{
  "n_head": 4,
  "head_dim": 64,
  "d_mlp": 768,
  "norm_place": "pre",
  "norm_eps": 1e-06,
  "init": "normal",
  "init_std_up": 0.0361,
  "beta2": 0.98,
  "weight_decay": 0.064,
  "lr_head": 0.00696,
  "doc_mask": true
}
MLP neurons of a small language model. Each row is named by its layer, matrix (up: input weights) and neuron, and shows model dimensions 0-191. Each number is 500 + 50 x the weight over its row's rms, rounded and kept within 0 to 999. Numbers have three digits each.
Before each neuron's rows, "fires after" lists the tokens most often just before its 100 highest values on Wikipedia text that the model never trained on. A number after a token or word is its count.

fires after: " |\n" 15, " re" 14, " " 13, " (" 10, "-" 8, " dis" 7
L9.up712:520538458472453450529478444563445435506482607585532523516409460502423517444444542471535482423403367609453423508563540529483480638552406437588508553458506465510539515438466480570441546460433548527460475452560493472510530545531421485468387621503443520543472453478554560503452486482421496472487480545509491462483559518509449394551494632456461527410568553554477527475437475513548503480522502409538435554469530499504451493523482528499488590507579490505444524563435522478528525510548447498544490584493438403509523472479560562528469569445573563442463509563531475529468486459494555510

fires after: "|" 25, " |" 20, " " 17, " and" 11, "-" 5, ";" 4
L6.up705:553521541489440485542523489520448419556436505607543499435465537494604531504561541536504532558469493445493485477425466556530459466427493450507380478505408468536543476556526410530490551403511557486447410463424427447506501516494471508503539458609471491535516536436496598611531555451514476471633518508530517538400451467483536504632524465459473481546474478501619470444448442549455446530460515503497485483518559548455560504562460495545517394540451471455472429554460543585493473388531543440503601529447456516526525524395565513464457516439544458544447540495512503554491566528506616502

fires after: " |\n\n" 34, ".\n\n" 27, "\n\n" 11, "|" 4
L8.up711:485504461533565534447467482469565446472393549587474578598407458540584564478518545479499516555487457501451470425470463505489437558588448474556492475494531428576584470481455527613465460562422495359512491551567490510467467555477517448380437541473509450465504445538492495508573561469505517571556492469535471530425543438438591570548433522356492485501460550516510536462393490560481550500531560469403437541482499461561446466521498472490477514446504416562577446552559570468452538528539485510474513571587536550486493536538520503466620494506522508424466564558498512552431537453523518531

fires after: " M" 11, " the" 11, " s" 10, " in" 10, " S" 8, " N" 7
L11.up289:494496487518449482557493443515541592559496574607485481446559572454594432523416468516519585566491522505462478480476487542539461472528392458492534468486513519530540517489451445588447519546492560586460419504475502405564483419392509444430526479492451467516584493485525494486373401504505453506538529585439573597540606493565438501589513452553547480623445556530558458506520476523511557499507530523465477483528544508477501553565512421453515512479436482454524462552487455533500415555566502436480453492543383569529539575557478534521609458428425505542471565482485548553535430503519543418

fires after: " to" 23, " includ" 9, " for" 6, " of" 6, " with" 5, " by" 4
L4.up380:575537599429535601534522522532527516550456523477447546527496508474519488554470551584650505490473485508550463518533524474572487436446413461535497483526402525585493499484504402467493554492497418483512459470495522486514500427463399460469495433365511521506484552490539490470478473414480540391419578495542502586495537557480612548421375508444466531536516489407466428477487526409521464537588560479411501450453482584544505467484581531581587461439477517543544496454558450465453553561486530414449539474489486486485486492465570596518451482491486541550466398524484611503482444505509464482

fires after: " |\n" 34, "\n" 14, " " 13, ")\n" 11, "e" 5
L10.up110:498470529479512428497542435491604568483408523472568516433402484497515509508347539514514458623533414534546447532492511548480442450524490520516508518499396533501505589528425532533490519424528491508455491548447491548560425499459488405532393509599464455528525458512529585599513546472572439538535554458565558471455535490513575531571468483433467573487503479550514509563447562500545534496448447537515484531543508475492466552563527375622412478428504475522498544490474585443481517468521441438464465543472461402571562581476545474474523554358557515484406548474518509502559529502477533518

fires after: " " 20, " B" 15, " in" 14, " W" 5, " F" 5
L14.up34:502487510393474461573520538485605484445466541535457496483523540581537484652482512498529403512426408502460488535533547518474539530493549441400581476557534433492459516464517528547445432480464498495453473531424531570545507544408484485437414502465512454523552372402470512471499504494438517494484515511494566533495495565458619559546539429526529526507449419536518430484413422470549551457430412611485571625504502472511425433481554511522455496449501463566539456552525545485482412490473523564510486454539477544549504536428546528444473486569568517548473451480550559493593521437582576449

fires after: " did" 22, " O" 12, " U" 10, " |" 8, " up" 7, " High" 6
L7.up578:483557548502489454478547501546530481541589546598541488490456535520562618538521470551523444519466451488497465498598516496563350498594414573470501505549494482537538509490501522458490519453499462448524462538461457471607547543519410469486451592445484481433584532455478430460435538458514545431481528559594558456495433490458483483568461535450448516495436546539527477533402504518484467565539571460612540524501444534531531520549497477560440518456491437511513461436442558517507590437545444454461443492487463429462502445433467422420443529617534503564462425484590411532558418383501537530

fires after: " h" 32, " H" 14, " K" 11, " sh" 7, " sy" 6, " G" 5
L6.up147:526525512455511530533540473542552527461539498490486527458483517399527520635441531488469402566497436521500518541422470540507430518510443638466525436494500514489561558403448439525470594432403533496560471446487595471503423486491506487497452429517459483520535496467437535471469538486557480428569484581543596487535477473659540543602476502556418519379446555576490418540481391528527489452550553522482497588479528487501495538433614483523548520461572498480535455470506511526527505459513613481533496507464511465437478389457460507511490605588515511491536511420516554475497560466414514537

fires after: " T" 14, " O" 11, "at" 9, " t" 8, " ac" 8, " in" 6
L8.up320:520562446490418507503462430429479480543434562588484541537511491445501560524445495566497578524500513482467535487471511525603459466627357406482523551503628545480526461519514555488467556464437480526580488442624492403575545547510436454477420539466485440463477542472576473499472495485551525513492546496513652564517530453445559473491392475493511490439517484570504417527468435461476614473408568551486521508538494547483479558505466420549565463442451489492485460530540568428615514562569546421458509388570583518466494518537468479503498496430485508511442483479512510493489487494435497553

fires after: " t" 21, " T" 19, " contin" 12, " and" 7, " to" 7, " G" 5
L10.up730:512491511464453564476579482478553507530495521517423526518538456485562545579437549470522481570471461540521578506507546606497461544560506572450549537517509477528514559468522536507483512455465479547496513504525526453571436524567480504464504481575440365464470436449534539493463497473554459517501570455513576576525511542490574626456528447499455543483439447474483393493518384457458541517464462537385491489490568544463450474454599392560553449436569484523509426461506580463489464410462501438525637368536501542465465553503539503405538568419410584499483445505627489455453513508504502550

fires after: "-" 33, " No" 7, "ra" 6, " he" 5, " " 4
L14.up390:513528421560466375444551484463572430488484553518469484561397483448476594544492485492464567455467497543467472496486515589403395510554566465499539476482440499453597464471523560637386499467594492535486448552531538497455486543420551416474418558531563496589420532403567485536500462518550493534463447522483430532429548459455535585551440519510504515544510526561470524517509501562447556523493414498416474508483476482584443493559543506538455454436564540540447442583498512559539481430563469568437555490487515439440531565498553556486571567530487495429443467506428450460567449465515525464

fires after: " contin" 15, " to" 11, " d" 10, " would" 5, "am" 5, " D" 4
L9.up267:445474484428527523517548449478503528514552480428396528445498527422501518546553565575597477482505435440553426506481517580487458527383472489561542528491397376513439557447553513424485536504588551394538537549416502505522489526482541465525531499582436442467531480391472535503498491504528512496532603491545517603511577457507533587503479585534528514524534503437475502437475497387451517616460505481505434479518552524510484438493612465576562527459531477570588434519542524525458568471400465519544463502447411537450514511421499486422500527526390545515383527541525446472490521509530548493

fires after: "0" 14, "9" 10, "3" 8, "2" 8, "6" 7, "1" 6
L7.up126:473570517526510439496546501551522499528464456485452510512396411478568460576516434533483590555463491502493493532483498540521425585552425538501543398490442518426456478459308517462488522495531547439456471524419419448498483533535540518474514543468590500449504477520528571593549488516501527461385487457562582550521490489472542499540537525468502501481451591566506605524531429512567463563474442491481426513582479558479572471552415466515482579495489472500471502459531571511534514494484590420487518543530568476470527441392521461518491612392517592489372573463570420493478440467513528513

fires after: " United" 21, "ipp" 10, "20" 9, "g" 7, "er" 5
L8.up356:453445550446456431509566484488584581526439476571513545558461549585443508448509532457518485504483510538513594522464460520434387443457497428541469487560523460593502474450412483474481517459568490516472428541463603547498545503606539464519507436456497521499452529458507551602480503426407448571438543461617450565476548503440525564512572533519582543526487498541466475503506497506504534458406409615499452489426458586470441460526555496463476370413466439504470441517485560442492431539497442554541411571497498496542500509522536444522557475498510525406477530486598646485501493515538514515

fires after: " " 54, " to" 21, " with" 5, " y" 4
L10.up755:573520497478436526540487447480601511524465410485508518519494524426507606576468510557540492479485461505548518466450497619583413422475474428420563441525401538517497585407517510452528495495452536457526437550555573515630460503499499445518441547446515536501513451368440517438563528522504519426464564499504542470396499551493538448483440445519530561558560448435477523448454523468512468506516456579416504535486607544550494531507530434648568559452524526480492490506526450496534459498495468431530533523524419427503584444482515569373552565432464467500432473524444554486518476526525549565

fires after: " |\n\n" 24, ".\n\n" 20, "\n\n" 9, " S" 8, " the" 5
L6.up202:565555459468580529496612441551513559470425540560444517631466587471519554515432529525478545525482473438567495441531443495578468604523567515453480540510639417525469392407502555513462429532519502489432548549501523502434517460549478430520444458582497449488494544482506454491537509429502472519561532451472527472482400492557480484643426480452492503500440571597503516490475494519501539435371575489436450556593474550451451485477458480501552521447460473562551491507506562469434508473561427477465484456531559516472476539618489473401492497575447492547561490512495513431485479497502603522

fires after: " United" 26, ".S" 17, " U" 10, "20" 9
L6.up353:499572511470510386550544537408506475532533527530501489531484423535447500481472572481480548522518547541479511461417466506522316402485454456511564426508485425522470483498377525472462479530496537425593455444591543432488539455482539376447504451456578476468484544453532538523561492561424471602419499458506472584488519456552506510496552531484519531566520467592489570506414499488441566487375462480456467488517428516495483523501528644634432509440542464456447468449554568515565490447496457518530521479515596433460505511521478496477565505578488522487488538497557461511604482495455553527

fires after: " " 31, " |" 18, "0" 12
L7.up70:469490431506527527520469441491628456522480551550461448547493519450511524486499550522467506530413429494459576573376534490569435490561485405547543456558487456521514458529459508582573514471469508530453529471537411483576546577485466473457435460522503590572458559485517603520439519428478489526498492530572544499338456452487574474555481487433517502534497539508573488446499534444433465514490425452485512542459467517438480461589476499497502463388455395425476453554456530535482464486579507446405639495426439511472563528446569571405524554544550552459473522487533460598478475514548546454

fires after: " O" 48, " U" 7, "O" 6, " P" 4, "t" 4
L4.up31:527536508519497425445513509506540401535384576555564483536547487512557564562404491471476530418402520549453429485535477458536492556622523528454511420535591538545415445573454503616464519528470503485451490400498552437473529530491436595459444474400478457501485488489511526521466669471482494458466518536516501457504482526460525482563588533470429499579428518455522497534503390566506512519561544486573515541564397483596484536470461523537428465483504506485468514523552508472571522488518534476487542490473514430416540386465627505468500497539488486483422533418601434557554496472483506496

fires after: " |" 38, "==" 17, "|" 16, " " 15
L7.up100:458618474504465558524468435465487549491489525610436504511416492516529627445463559563516568448421499524482461458484431530509383620589507437571498424566471509526506535504448542597442574389426460548522518501510552435500411509471512493477499461501502453465579466508470504488412467576536552505527542515524497487479487563455442497624501538421477546523470577538502392492532475553400509501558487546533458486506568517544441547514574436460439433469422454551540512452522568503471506531459453392444426517490489504524539431562591463476463537487526502504412585502499440523509418494553502569

fires after: " am" 19, "a" 10, " br" 8, " a" 7, " hel" 6, " al" 5
L7.up308:543459546457509559429548410462487520525541594509508571457504528523470530523514464512484601484475530438551497529530450526521439376499480454467517487484485502577569424493464478568451538597537561495509454488512526482502462505556512381560445525569466560512386416449409572502456394589416469480483528462633527561514537503546571503443502431597487385455536506569499439516498507503549534416452499444560443541524528560439426561558456449611577478441481547560514491498530554535425465446542511508484591493501459519607525529528456512414524514471437540517462513479561528552453589505482517537

fires after: " A" 13, " H" 12, "0" 11, "A" 8, "'" 8, "1" 7
L10.up542:455493449492564484522528390518520548498508513435475575579436509529540615477513532481452547444469486428555499462465520519491392514569472522543568434493428524473456565397495513483493511491592431430506475449496512422508493418482435476503463525547491521517458492551572536618525476533508495425454484573511577521503449499528547451568469479470583516542615493524390443548425488499486427513546459500528520527530571540449550500554516402495563579487409559543454463453549482615501391386564548461516454507516519443461628590546499405529490537504530526576417550524481443452508472502481557497

fires after: " \"" 18, "-" 14, "==" 9, ".\n\n" 8, " '" 5
L4.up713:570514499472537450510459484540538512605442515520401503569432480496425532524484511547487481432517408456564526523494342510506498590420468544498517539484521519543536553448518464455489423498529557556405479486582521427489534582587458478518419510538611475441526458457551546541540491433517512454560523584603541435480573467629516555486503480491491513504597534543511561436543568565542446548559508509395454464566544551547522499480541460552538501491523530578451481518476471537466541446539436378410569547471475531493559515531530535416476502471465549408469414487513577508411518473487442466

fires after: " re" 19, " to" 15, " he" 6, " who" 5, " would" 5, " c" 4
L11.up536:532536488513489478520586468576574488489506579504525530475407409463598463549520563493544494484429525481591464439531516483494446486429545477494435499472483431510483410441548530445527516485518418479484567512476433569611504466467550492464551561526433403505506434448502540434537341526406601531499498608612501529472528463475546452505526530477463512507483489502529505519507514438498540550525454441532491412553560535502408535546414454498517641530518520646586541508508492554438521464419458484473393524537476522425505442400502500431532506520493508551467436491459469516475476432579561492

fires after: " G" 15, "l" 11, "ig" 10, " All" 9, "g" 9, "ut" 8
L8.up190:487498532465495427492555500458545494485521555533574427530467505501648515627513564477535426474474474443495583410473509572571455407499497404476539422454521503480490572519442508489515463535460504415577426454532442470507493456495583556463472536428471482467483512517463543453513449521484512621521566528493499486471501414423468493527552485387543541509473502463484458471453451507430567516440464596449555570443486619520456376431593564550493506464534489505620520548589513551534500470557524482538510454511458452444525440469511541513608537494418514445485546521424491467434408486527585520

fires after: " C" 17, " a" 12, " |\n" 11, " c" 7, " " 6, " sub" 5
L10.up243:447540447414619575560560522473524467464466564490486526557435498490448512512470475499505542534518546392563495471484459589518432518542435596467529578470435468438510535496456518558512548591443515474457460497547504440484452517488474408471442463573521446504446396482468531478587540485476563593517544477551591521469467474507602425441483504371485449485499544507459513579487446487474505466512518502462529536521533453463460522559574399509462607465454483547511516488561536577539471429474444466449505434560484475541623572474583500348495518453517517502424567555523539569445490444486565579

fires after: " " 38, " |" 12, "." 11, "|" 4
L3.up437:576584560523484517515562452531492473533480478490485505523458540529533555548569523532395478401428527565573482431536531500567503490481509444552553483457413553585516535457511591519481584479489568478512355553505401470538443480460445516485493514461557495452467568419426469537657527555497534427487484527513556569524548463548477488590558548363441496473559507500444508438473384417467458574438487429506462528570606566536528514524525475532556495511475414483524483623504498533457468429534507444471526566536403521474552492458524450462465505605516469531493476524442476543469506491529547475

fires after: " |\n" 84, "\n" 5
L3.up192:504477594469506514413521484548560661516536511426516592499440490456451541529497561508556513594426459487514465515463523542518461424510485476497561527453478460544431561511389434495468561400462517428506443563488419514562468598442516512527488508475569469480494558506503600538587519424446415521476515484500458518458443457488450500480502444430472487454482553446514445513484543570523495479465570535426446501489461489454471458452585455631427531456532456552467410403486581579523497438553559509440529531474477443570608576440556479544494581479481547475485561600571491545528445532500545524

fires after: " the" 16, " a" 10, " (" 9, "f" 8, "\\" 6, " \"" 6
L6.up489:441499549545574510490502427452518518488435499480454533453480512445477572567453589518525493525441503502573502462447407522526463535439425499551552609447541408520519613408489580470463598435509561497520450512484441465501471521590463420539468566567544462419418395424497481514495552486546503501525498581584509451474586439556460479468570517503493469356563535470515455449584459564535480402510466485453472514509582521541498536444451580544510501475502495405548470492483539471414398482541467513488579511521521476559551469548536455438484514446482520441461526541520533490360520455499598538

fires after: " United" 37, "ipp" 14, "ex" 4, "ad" 4, "inn" 4
L10.up654:484502460431542509559539527504625492603477546561450532576453515574496613537439554542525464560492575453520496521454494524473427477606388480432568541572448522585445418429486401441485494437574512509498473503493575570484561531530506477459542501485490537438467560483532502517545501467453501499478577453592510540495566400546440557490608473466527516509393484597532548519454480395497433507496541504420506447467426522500484520444561444453366445424502459509493462428495520525544474498507457528536447481547504544608542530371496465494484513551509547416531512484583544478498434512521466500

fires after: " H" 27, " h" 27, " Cl" 7, " J" 7, "H" 6
L7.up211:489531466485509514475587462506517597554487518528439490471467449350549487506531557538516431530466427550499485494455505635488469427377536596437528455464508529550501603422427461505490498537454531562502491510489400494539515518409509476503431512448507390494518517538524477478530433423491502527644531604555559428438436505577433420512583530409520466546495446538492449463577518540487366505551485489503540514529571528504416519473560467535549558473539515541500478455466501574565520445516459456549462496559535523504533376489467536497502555531472535512554533531468643548540487466460487505

fires after: " B" 24, " W" 11, "B" 6, "ar" 6, "he" 4, " Bar" 4
L7.up111:556486476510451490563427491458542548424492604447459484509472521564466490504396573517443482564423506515452469490443505484530474466466558550416540483550592507534459516437371616401481508558498369506539425477495521555517531588545556512466502519561482477479427480478392476496485585431508529530518525524487532495452494464485554541514453409530395517465402452606497494482547483572536551530445445573515449504511500494514402495552469555549587542453459447505470444499598514515419410431450562445522469520540593507491506484473414486450497472491479510567482542488554530598565532482616546546

fires after: " the" 23, " in" 19, " l" 17, " of" 10, " w" 4
L8.up129:449508494467488544494512345491552524597486538595483539537452478414482510527433485485528626510524406454467486475465453499509492538496478438543500525516476452544552504510498533531460643534458541565541428561484571467511532511489521440483526505468545516390580461444493475494369441536438525563495572535480556465495515606539457489519426433457524557499516614560515431443450554454574571482476485473528450468398534592522530506463549501590513550465507508559523481457502541557470546468526604410492512491484418514439439512443654389518522492432524550473484510538490558530535413482511515518

fires after: ".\n\n" 24, " (" 15, "\n\n" 8, "==" 5, "===" 4
L7.up385:452571457470413549565526427489492478531442540574490449615501474549547519435502508614481508505503486476510484480539423513541424534489542462531502533589623425521453471498489519503494533551531490490538503556494542509521525465406464458486492449527570441517524465445588524495484445466450431540392562494521483552391427496563470581520496589504536568529420433530505518518465415556544503443409546477451441475530458495558439536490526552513508503472383445612455517463490520419459450516596496412466480405555555539580490524499510432404534566538486514449478548557585618446538545443532470434

fires after: " h" 34, " H" 24, " f" 14, " F" 9, "H" 5, "and" 4
L9.up416:532580486496391503462616498465523578492576501521519503481520530444543506594510500511576452504465419458484415492456516486368390469460467551422511511517515438521540575397384534499506452506527620534513471596463486461505407547526511450509486398544490484519496439410444487474446506514523436487474562498532556421428496539530552535519564456498528504493394522561490505421536561478573501492477557484477484486497502585546498563487691523530485533467498409546511537508468581446529474487421582483547536561536435470494547417542456505460497552540457553586517515480468567487557546467539458533

fires after: " \"" 43, " (" 11, "\n\n" 7, "===" 6, " '" 5, ".\n\n" 5
L4.up650:538625558495485470448502445476498495553483618434460483575431457438364571472477486542424482493463519555562548473499426545511510540455479491523496546460474480492460458415448436488531512466543538540445475570598459442473476508569449510523492522571532490419446506425500582509604490458408545511519478477589486421458543556545521474515484514504515457402537467578499472474517524642604526449470517487376493540520620555546478553418577521530509520485520489486437499504471466488492421483547494458502563464509511534601558544573525513453513520382436516369453502512477547523437496484415492464

fires after: "ed" 28, "sh" 11, " Sh" 7, " red" 4, " for" 4, " D" 4
L9.up18:486508492429478386533582451524571546497454522524409491552407409499587509513500505550610458506475385492547449485534475548515484483475503461427523521561453473523456543504529470527492486491605422477426526517516468498562511534515488510411437462501496469543602517358544479405501450523385564653512514504465477480487410573412458547495555488502520597523453461557504591474554557519585542513497508518546552517423409500538569507490519538507525528446528418494548516445510559434418493449580446489447598486505538468541584522511531492490556515448401551451527515530472426537506523492476511417

fires after: " H" 21, " h" 10, "h" 8, "el" 7, "y" 5
L11.up472:582481520455376477544573533444593526569485491529533516550400485493500563604508476570508481541431492614487463519419508536422451485452468534460569400487452497493495504334430486542501431409508570476521428568520500415543465411436539536380421496504468517582532479493435480534538532529505477463498517564573534527527469491636497503513503436528549448541516485500465465490505499483551450507499468469450499482427469461540548556394528371513531504485494502452514508470511500506482401489493445467513559574468581500503561429455514598510516632549493498485531519427557543534591493482546508497

fires after: " |" 41, "0" 9, " " 8, "-" 4
L4.up82:581662462471490518576559492534550523500424472543522622466441517519513544509462591485464434580428440542486406520474501496416484556496546452523547454597471513462568504470447443562468504447469504517417536565572522515575476485510483505427427478477475526534457524463487514535551633458501571571451511498477542534448494482500462452514490513550538468464535557483495517494468450488523516488568530458438464569429498470595458497560539446436541468416452405570492435551487585532440496394541520481574546508470349449531593488435448519461481570523500528541427587532558468508520463484419579476

fires after: "-" 20, "19" 13, "a" 9, " " 6, "\n\n" 6, "i" 5
L14.up678:546509514492445468550482489521515495517492600550505496496549435446551529594409560440549621508411507614406496535437548553382434544408448398540559456431534541527514404476478491478422484362525523513520497492584549504461514510522486450517404549487520501547475483509494557608428443547464446514428503549471441414525524507552498389569573510460550604512509428564484526547470440495488519499489497519510499547550461424513428488508524458460466481468478522517491400533471620551494494420424446469490538525527474516452557519511433479532542603521440478524497502594591447525502511484543503451

fires after: " t" 33, " m" 24, "ot" 12, " T" 6
L7.up482:463504446506437633496477412542496524494525549517401503567524481501515546483488522541512473392433449512495375564475554490506540546572533459510512457586515519601435617459477536507408529491496403566560423508471576461586535572589429512447465502561508470515503472477535528484469445469583520459551526529503548549504456440514551574519446440499475494462418420515500357495496426504501557559511501456562474526421564544473445551567505422524520468461524506500529418563543501495519450454532528416513488455480558436594484508438542492582448535428468545462439599469515487466479566481500564613

fires after: ".\n\n" 59, "==\n" 9, "\n\n" 8, " |\n\n" 8, " ==\n\n" 4, ")\n\n" 4
L2.up373:459491472489473442406592480533574536477493558451448514484469562490529512570499538544564473521440421463471453479493476563529428459422463434522554532524518539551557510486443514625488531504494535477498542535556480546480510476465548469519463506511540438425486568520441517574494489484435504465590534444492532455431480446486459484544455417600452579464459525607516354453437533539441528483363421520359524512574478562512470490464481547577473471445488460543500466463550508563529491591571390410574517462506547534573526537600508427434506567558461550576502559471492515505553520485575570499

fires after: "T" 13, " O" 13, " T" 12, "S" 9, "ey" 6, "O" 5
L4.up143:545507541508541551536522507540535493500486569531501493617534506427586596570461530478556549530495487413475455510528532463568490504622536507414523497468626530505421539380465466497453555601394445472488475502482492469441556553543386466492506493463547444453502497522531494579514619393531388450536538538505560542483574455547504501481545610433462433500470463468508469474574406533401463547475570540444462534434459511478494440495482484436485383508542495518442496481531530491468452434418503511451519500461493511472530428541496458542606508569484530550489529592531425532460445473529484584

fires after: "," 25, " am" 20, " " 8, " V" 7, " Cor" 5, " requ" 5
L9.up161:534587481537478522500431452409464476532422513463526542543481455580500472493465487584366514468458443558566498494541509516502387512522549454511542506486519546588515462511421554447528437462493488504411540505638472511564465503420509439476533545508526498558391451391379565522485493524424403562456543443540512504458442461529535475446549493467499479429546567602473528481474472510467573491492513481495546568572579532433484501585578501523525401431515508530493521586575549507504447496590502481510569535522559459561571390441519487446554518565486529409446464425510528525488413474477504547

fires after: " the" 30, " G" 12, " O" 5, " h" 5, " N" 4
L10.up312:435542424486443499513495449424544513593460535572450507503523486554581622544447563631483563464428487533491488455574437526502435509509471535451562477562505576513447534479445431451497484464481544495473430473436549435455422457416542395450512454597466476422445533396403500485432533547503561609513524469520544513443512538444525532488419505477541490520510521551523550471523404535505547573438491534548519543521552468504430556525544481441481511438519387524577500522576554525551467474611474496485409500482446591503515640490485458442548496499523502531493581461491605510468493469510469541

fires after: " T" 21, "t" 8, " O" 7, "T" 7, " t" 6, "op" 4
L7.up652:520485501494458557482482427449508507510432596551486528506574576459604521496423492455537502504410523441566523614389468416519463455603478385513527421447638500558580545419496494433492524501505401543497519478533523506525602550553506457480459531456493468485574531511504447540509506445404455487473552552491560467511587509467492543526472405532459560466408369448479531518493502399557501603446610566524503447513546513545500542507507545502507496455539528467577485565562557459475462390562499450448556447525582527510549484465561494564502503461496574478466474554532485542476507484439468492

fires after: " (" 47, " \"" 11, "===" 8, ".\n\n" 7, "==" 4, "\n\n" 4
L4.up236:477676527496448509546485453548484487521561538479464490617534477388542519434482463522476453508404465596490472486527523583576559573412531456545494565511507521472442502507426469476520554499487436571464435500525521501485530510491415480457461497548533497438444541470493544506519467433491544491515513524571482560509543595518550453425456505402483512523519555513487516486484459656450462436443532440428518589467559521433519484476578395537520582438474434588552556540469516513532514565547514446474512567554468562454502453593448476488530543432487513486469493607477482437442409508399592553

fires after: "-" 17, "1" 15, "0" 13, "2" 12, "{" 5, "A" 5
L8.up676:570510476513504478488488453447543481504556471463477526493441532497491530385448521465415551448479517550514396507477544517491387505497466515514496468427534525418522562434350478508469566455559569424494558503616465424537568543524509412466473516433499465446509464532487457501546573523485555551452509544500552465511622456559557364553580554442535634557464471613459495454462382512549416541515442576494531458495580492480549513514533437470488495516432467430439507555524561486480454433561481492511562465533517457575598512493442473481530491522557538489420500578553554566506470484477477525

fires after: " " 40, " |" 25, "1" 16, "4" 4, "0" 4
L8.up114:511496491512513571483457438475529539513527521486501487571419542497520517516459439544452479550379457509541483519477555464507422414588532515437496507570455608580460604464425485526446498584457475516536417455591418577574501500508461470502474433546519443426397470501423486527513481433504607444553529534582597503576579516536530570447535440440470479471473531501488422509518440519448498495535489486545517565580454538399482454442544466507547424402555514571524474610567498465550461423575531414486534482576484548489527457489531551534490563587521542485411543492569467484443564459504558514

fires after: " a" 20, " am" 18, "\\" 9, " an" 5, "i" 5
L10.up726:545527475526503557470516398493482489494413466532470549551506500463449606532525430544472558564494586504592549473573440547585409483574439456534487507571493465478516452481488489528452568492546495509467393477572529464502494458521511354535378495594525507510467490475434505521458473532486527466537594484565538477482488525568572351530520508513470566476470436550470506515565436432509532445520542502496497579567501563550430491567402501491553431390463472508547492513505550448490527419563479397467616467596458475433545574454507558507591470473490517435474460477494481538473588493527579503

fires after: " " 20, " the" 18, " s" 13, " e" 8, "ou" 7, " pre" 6
L8.up360:530484515462475502514500413394563549557452572558539459487437553577515500581413530468396618516449542483484511466473419474504422496506505475511516473549497514559587453455552486558505474527540558488466477485494472436490475554493588463445401514519482490515545470462543528538464473515358528491446558524623513477465433474408473438505537423511517518522502517532542518456469510559629549584514565469422428534468549461523423493497541557501438505461469400562490515497543604447507510525528562451539498500573387513460482490554422513503608479407546478470407491443516494554561425445491618503

fires after: " A" 19, " O" 18, " I" 17, " " 15, " U" 7
L9.up433:494555536456484459532490512478539476488452583482549558529434535532564617504447540569428535546540511560505538419502539525449371468563563469517546481477538546440496498460468480490420529545462509432423463477512567408522480515413504435491403560508508407486440510437508521484415554463566586570382491513534499574523476530456506461520492588519434537504559496536528508539538371557502533441522550503482514581582436503449407479517524411544582433480572491545520457492516533542516473438572504530502422558514534464401516585507514445400442519575440479530381510517528513524567469428463580501

fires after: " h" 17, " b" 13, " f" 11, " B" 9, "h" 7, " H" 6
L11.up465:525618486488481563533650380490613566437526495601514495453504601476477463566397542535454564557505449474489437421423385551471456504504453541483521476560430555540552547541431488545491595485538505567497536471461594457466538486466574443533492474557524523555489563489444449488630484565458475493505499435489521475472467481533506489571475524508534484517514515534455464427480435514455503484474447524558604486454583495524463464484621448493459560497512411481444501519471602557565473433453482499500471495473471528514525394570451501480512564496496510555522459361484573564519456472528505537

fires after: "–" 25, " " 10, " U" 10, "-" 9, " Gu" 6, " G" 5
L10.up74:508536400468448497500528456507486472490529564548456457477420512451427539493557542501418528546456492447526470495410521517450476537519555499463514455493505433612539515504477592539511526516550492582520551466570523461518454493498474393432508621573498465414506455346595501551511393511532461469468523452485548525437414569547546483556473513543455499542542411603496558505519465542471567574423500571557476565507548445480395524511532465504479481440546520490461557530555601508580583429431481518554545440465525532532514605576544413427471508483543563472420574468470494564511513469512538565

fires after: "A" 13, " U" 11, "O" 10, " Z" 10, " A" 8, " I" 7
L4.up326:466525596473511438470574471503529447472473613558547519573516438461495603569440520447568540455479477529577493451481501525585452363586527502514500483534526490517448551513463367471483465557487465513501362514586573432582466539423474500400453573549467411527483531431542450541511437528516465449486501491543522518486488514496468419499519559436456483483387443500507519550506482628494540481524603528492500565519397502532474590457487551601449432446414486522551517535469554478476486539486443484519553455537590457497540489497506519508534479575506525559416511551607425481554492469505513461

fires after: " " 43, "," 19, "ir" 7, " |" 5
L8.up443:538453473502542476538455427541491522547468493457484561593499544568557483495499524516440447529438532499606457552487503469494354472531476577436556541512513563569438498409504506507443478562511496588496485433611570513572428520482513495469452453544593484487440471495548460511579426369367440443492530523630545485505458504475429546448543398454523471462549511446528496511619493439387486478558652451541460539553459572491516574550505548495508441455499520461491434487524580486546495547552450445484451545536542436501552425479536467432505519500561523436500530483481512505474558475511504518

fires after: " |" 35, ")" 15, " " 5
L10.up695:522481523477489479486572487451557507464446495530556535476409473490457503507510554422488509514439353498483481548469514551433472487499571506597491461550462554437543524501507509460462483471408469533428511472490600566527536506547488481436488455512454560526434498508514569571528552444434496515573499463606521607422534440477631479583439501428554565454470490518577397506460568550475572492535398534542461477410488556531508517567431426519512477427527437486459399516470516512510451418493404459511533484461495538562602470418548521447483491448493522518408607468527536590526426525536599517

fires after: " " 34, " |\n" 6, " Go" 5, "0" 5, " |" 4
L3.up576:547692516487472503483550392504488484498452560533505502515468522485544556523416603555489497564374416527458443507480516533528428600529469435546533387491498459507567560417471579494445545486417583512515413568527476479538520510408455507410437456537539487565450536477521501571553478523406535491484494516425593517504461504514469513548552487412429444377512527567539563487521473495411488486588567514534503526493517529492502483577530466480531470512532486500531491533447504514411602453521509413448528514472456504514615534525523535474427544576490486448437536499505459596476464468498587488